Weights of a small GPT-style language model, trained from scratch on English Wikipedia: 30.5M parameters, tied embeddings.
MLP neurons of a small language model. Each row is named by its layer, matrix (down: output weights) and neuron, and shows model dimensions 202-329. Each number is 128 + 32 x the weight over its row's rms, rounded and kept within 0 to 255. Numbers have three digits each.
A block is one neuron, or neurons of one layer that tend to fire together. Before each block is what it responds to, as a language model described it from the Wikipedia text at the highest values.

Responds to: Plural noun tokens or suffixes (-s, -es, -ers) completing a count noun, often after a number or quantifier: three groups, seven games, duck hunters.
L2.down362:099137172133184150152167132115189119133090169152118101125165115132125123075218148139100144136169087089127091139096100089100144147103109102152138117170075142140091136211167125129138095177153103124138223159132114135166114097111065130146152133151122159086082127114139112137120096104173087110101101144143111101093126152090140164119145117149163119130143146173133120096124184049048086099106
L2.down381:113113164121119057118101144094115134123144122226091116131131114110159084106098040117070118111106161077126069149111107155175138155143170145114119165149136116101151144130107160139088098084143152087144155091108126152167187086128145148100132114093132173128153114124117128127134110122124144168198140146129150138129164119123139152136089158170096145100216099148189157107137125170117153128127
L2.down519:103135116176249083114160169066151189128158209119087113181143099168083162137061108141135122105169132097179104069129128110193170144166133142196117168119131181113153129147118133142092101166143142041173171087128119108132108179128125146087158151159133136129127155140142099147053086099156123075154141169086164116119132087140125161112095143149132138146123154150150076038167118141173178035118
L2.down859:140132128109130133114153141155088133124158109189113147117122147171177112120131099136097146115166138124131124119162093086120170106090122080150093175137117102096132143171110124104084119102151166069193051133106120146115151148177180139188153130111088115099134096118096045115120124132135107162173141111126175097182164091195121085110095137106052154149073078138174140180141175179186132112141
L2.down1143:081142052211053112118143116071127130088132152155099089139123120152112093074086207059085159140106097143159089144148114111172109150142145158159109155101086161085135139076149118095132128142156143155108094094168126155104103077138189091126115190123045103115174144112153117111182168147108133180146151090079142133146144129169131119165116153123119199108197100068115186153146151153124103108176
L2.down1408:123178132136126118132081144140095195113059166198144087236102114128160205069130114082115149093137159116123064155137128129167169128144102174092088119100147111126095090107148096149110130087101100113141102130165149069112131091170144121112162087121086119124163064146137099111167133098145095128201141137054139085124188104088207114103089104114117132178108126096124142170133188128176150088214
L2.down1468:141131098105136139129097126133108157072168163185086158111179115055091115152079059120153042074079195090105117073093135114113217157136094137152112157189107139096172137158156165137138197132168096073141181097076151136139183163161144182161142184118122125155132098136088151134168097141154101150113089114120148124133166171114084144168142057085127155109116137124155119164180082166177140118122
L2.down1573:104223121177111085143120184112125128112134195122072091135156136117106079138160110113112088141114094152130157122130128125130145180083185070096082199118141158095101112122052119147115079054153148089084140103130145164126138120141107132087109108124114118124195133096127117081123104090126153169189113129159141090094117116171121168107108111123124109136141134112162116091115088180159141134145

Responds to: Column separators and header words within the header row of Wikipedia tables, such as |, ;, % or AB after column names like Votes, Length, Pos.
L3.down280:124118160131149115120178115170175114133106118176176118156099147117151092199135122116134106142199112194127089110116104130185129156105219117146153149143091142128172119110116112143166107055068083115150152107120067157135070110112101105140128135139155111199107183129104095098109100099152149092137156207167103128149113126123080121153114183150141111125107133180124142158099153186129187130112
L3.down537:146124155143164100138125079172121139151127112110148159107068135113178103163129087160179121091115119138107135103140152156147141134159122135081155087164179085105099157098129153104117193114144106131115076133068127150195101184134156044087140060159123109137112136108204079108131117094186106084125132142129126099126178107118076113102206038126121136153036153057127173045158148112106143086072
L3.down610:058104083117116113119153131151109089131113135196145109143129175122076113090094089129115135107124116159147170135109191227117122165101063138070127147103115077129146141128177130073046106161088141139126144150062141191202168106125107154142111153121176084105144127102156129120082163105139094145177139086137124154140104140147079180093063140120143131087110107154113070102156061121083099131115
L3.down1117:114137140042159137100101095118158173164202095118158090116189173147103099083118108188129164138111139139148145128123170187098074217183094116136108105105111122084122105134137117083123161151067051106146094130188119123090106081107136153171098103178169118097165204109148126126118143160078117156182112073148177159105134104126143132090091140073145128146121126113178125098087095095108169173204
L3.down1274:115128164149121164118096147121116105114123121087104095157126147165192133087148094092151068138094060134170134127174161114132174105144212103123124144130124128126139111116143136148141141115095165164160057112069154126211117178163143110110101104101181152156118138147133126104109116172131146167083118126084119109151116113137170126162130167123187142207122150087106124109086115163128103163206
L3.down1470:114130101189124179052150077150143143123102147103156104125113090064120090122135112197149145097127106131132156164144138114078118119162074143124166112130168127138109162109112116096064081133124086149120122090149106088110116113154099106171126167087087114086171115157175106135096168119119112091088119127121137160044113064112114126088125157106123079126065117092154112126146143134123118140125
L3.down1585:127142148115105144108104116184071180123202171139120113198131154211123120096162097175131145148103113145120168153096138153077160070163117155085106165122128158143146118098127128153092157076116154093068149143099154116137103189122160102106130119095083157137111069166167159094116140131114127095107137149102141132080175113162044139060142154083180078124099105124128164152062084119147100118153
L3.down1595:089163130129116107080149129172165136181155146187132079152094169090138107160105107120158185138155118107147070136152110149085127133132113159088066168155138091174130150134085134107047133154121146100180172187091127090129138133119144076142111158106141110144181161148170099078142185110073122085155128142201110158123078108118140170101036179141136105137116128184141080134164106116155150047133

Responds to: Column separators and header words in the header row of Wikipedia wiki tables, such as the pipes between "AB | H" or "Pts |", plus "/" in "Team / Apps" infobox headers.
L4.down321:109093132153131051099118135219130153128136120145115097174120116143127060142075145091141139091109172137104045156050170155085110104109081140119027183108189116143172143129172132101105116131107172108147111144117108127164163137158156133164130110071142164122161121098146121081176150086152111151198159082181114174097108089138116129095122164090191120137132058159178134126151094104109065089106

Responds to: Pipe separators between column names in table header rows (sports standings, election results, filmographies), after headers like W, GF, %, Notes; sometimes semicolons or bullets in infobox lists.
L2.down241:144152147127126123126096100150126113111106184071143105120154134157096139134101123150144171147133152128182170076079162144137126129182098073092074116131114169126115162102144104229156153164145095113099119144145184064140101106146133188106072113113179121129144126152126086143181089125140153144060135088093125114137072148109117143079086098118117094156098107072160112140083131095151094123207
L2.down286:159133092138095136176120104076165147113064154122144187098094096111109123065140125137149146124150113138170133138177089118091164195111152152090129126125137131125115155188079123149171184135117104134171099144147080181140127110179141114135132135169130119117101162169139186094133104153122063120089087053136165042130174087125084132143163100092137093163077092151185143153177129126193136138126
L2.down730:189121076171093074121151124153187088161145219100078142169132159104164103080088136132151136089141155136143089139118122096086139124136162185113083128107137067130094101161123152116054089138103110099148133195120113131116093223147109100149123155091075114128144095135131120072141197108166151130170142109159105141152098108157165181119126132149122193134107060116118151139135163128137137121108
L2.down1161:083110125157095093118134118165180107162073134179112116152101142155184111068083094104141169136148153102139101134076173169082139136129117145105138129135157081137141167156177164151027108141122158161171138099076144135137107141129176126143148157112154120140130135134114095072105140102111135116089123189135141097177081122161122135097083142092175083122143118129115043118158122130122170127186
L2.down1268:108119123126103086126113081156082129123070151132153130140070148087075072138097126132105106136108124106092132139113188144101142181134107160116123164116155132092031150109150192103089168144169093139159120168131193130141126171140100119081131145126155111119097187141128103113166132117121105092118103116064123175130102114150105137146125133109158141098163117191173101081127109131140145098144
L2.down1451:141157167144166121126174157207128115144142115143121138104158114148148126178166083139152189124113141105104194097166155167079138105090052092112064141169190105138098071111143119162137092163203112178164118161099112167183103078162123132161095132107174158066157112086144128100138115162098106137109072188100141156106102126083165167087059091124141185155157125093127146128151110086149138107197
L2.down1507:164125172110116164119076095112124103116098107102176171127100152132131107136120148171098157137114087129133078112130153155092087100155083179111169169158157104102107122122166172129083157103153062205122099121145096122072124079079102124197093135096166164083078151119158150145104154101197089150090118138070083135166163206088087132123143128165141107106128134094141130162168164101088107049148
L2.down1984:131097127097053168143173163122122145110135145195099099205148129114142147184136121128078152110160106099106108119150131106128173120080130071135138089127108133118126135127140096111138093139188113076140124120120106144126077125088163145161134122172152148159127109155083215073107167142133106124206107120165134089116073165082093179130127134125164150174126152181175103103140110170123134084133

Responds to: Plural suffixes on nouns, mostly "-s", "-es", "-ities", in running prose or tables, as in scholars, brands, engines, two days.
L3.down615:153094153077111146121106128151151173085164164144134157164144045116216124180153143149066105077136161097139142125155174116112145132134094080150131097124134145109141091176136129099102180106102140117096175149108093149127124083193142146120155126165137205073097144164117129118084132120164090134138095112126178074094078132193103165148145042073113139120110133120200112162105139146143146096068
L3.down666:095128095197138147077149045093139132113080098151123148175150077129074127172107173158107183123168132076112128108038107120114118135141123073089165103199104170084121114133147108149140127106133095182133108077071199113157171082156155157155122094164094115154076171130094114111123067139142174146133153141071165146108139161180106161175065099129129180120135102096149099119112141118131089098140
L3.down949:147129100100165150135085125140133109129166207111160107113156129162117185090124113090116121156107135128142070160172190152156113165143124217123104100156115145213131117108141092171134089186188098161126147154074086112113111128078144086167173130124110151184101114139174123101166172084133099089117186141165096147116153111085145212117174126094142137138138044106072145180160185130192122146144
L3.down1248:079072076127205124096153168100152158154093165115099115112099064137088147091159110162116088134063157129114156151145140150151170114164141111065166132148145121104123163134160101140156099114135088134123171144124117062129151102164098115159082128089155087168148133123145121159134106130125134153110098162194122133071155093154077102165104169112103124155168132111134107100126128123101134149090
L3.down1721:097142101083098163106144163094168144128149130165148058127100106084119131140128091140056117144146164032101096094076123103131126158139141128179154148154136086086130113114069163135163125122121158085142167092133123115087151186173142119085146149141160210161151110202130103145116046111093123142168110104140136121106126144151126148130156134098209177131168199062176132140154084108179120115146
L3.down1826:110124159121111159116089095106137167108185213179124088104152089117170098155098130099150108072110101139139122129082180151130081135107134073121103136157101117134154122105078087162090134070147169054109099161124124138132171130155132130149156184105125153152143126097166107104134127088099092171157122102111165171180161130177125037097099121068101183111114170112169178177181111134124119141114
L3.down1920:047125060171166123132189109061134150168142114142139088124110084146052119155130092123095110146149123105066134166154106094138114162062122092125155184175142116112186163115123176149151127120207130089090128175100119137122183142146144120117164128157130129141118113059166153134145051154111110137116124135193182116114148122177111086131137105095132082112221126175086137104134133128115117150036
L3.down1962:088118129134167134169210118107139134162056107162107103140099117127110148096145084141068070148135122085153119119168118150120155163137098109109145153103146128127104117133141095136184161147112160183170158143193095114121141137119155150161092102129165136096112109193165115097142117152113107159113161160109075152123124202097151056152136155114111132104156131095206130132147157104151175156136

Responds to: Plural endings -s, -es, -ers split off from a noun stem (exception-s, unit-s, bus-es, client-s), plus some commas after nouns in lists.
L4.down1983:122139128211148139136130091143107202165105082172138141156120149149098066176075036110102125114146106079156130168153126114106111125103167086110172186121139145144146213112105151119124136116168120149105141068144170159125170120178076154160118133113111199058158094127164152196124152109125074158122140113158136150108105171105114122123100097162071162101134137121187162060147086114204164138108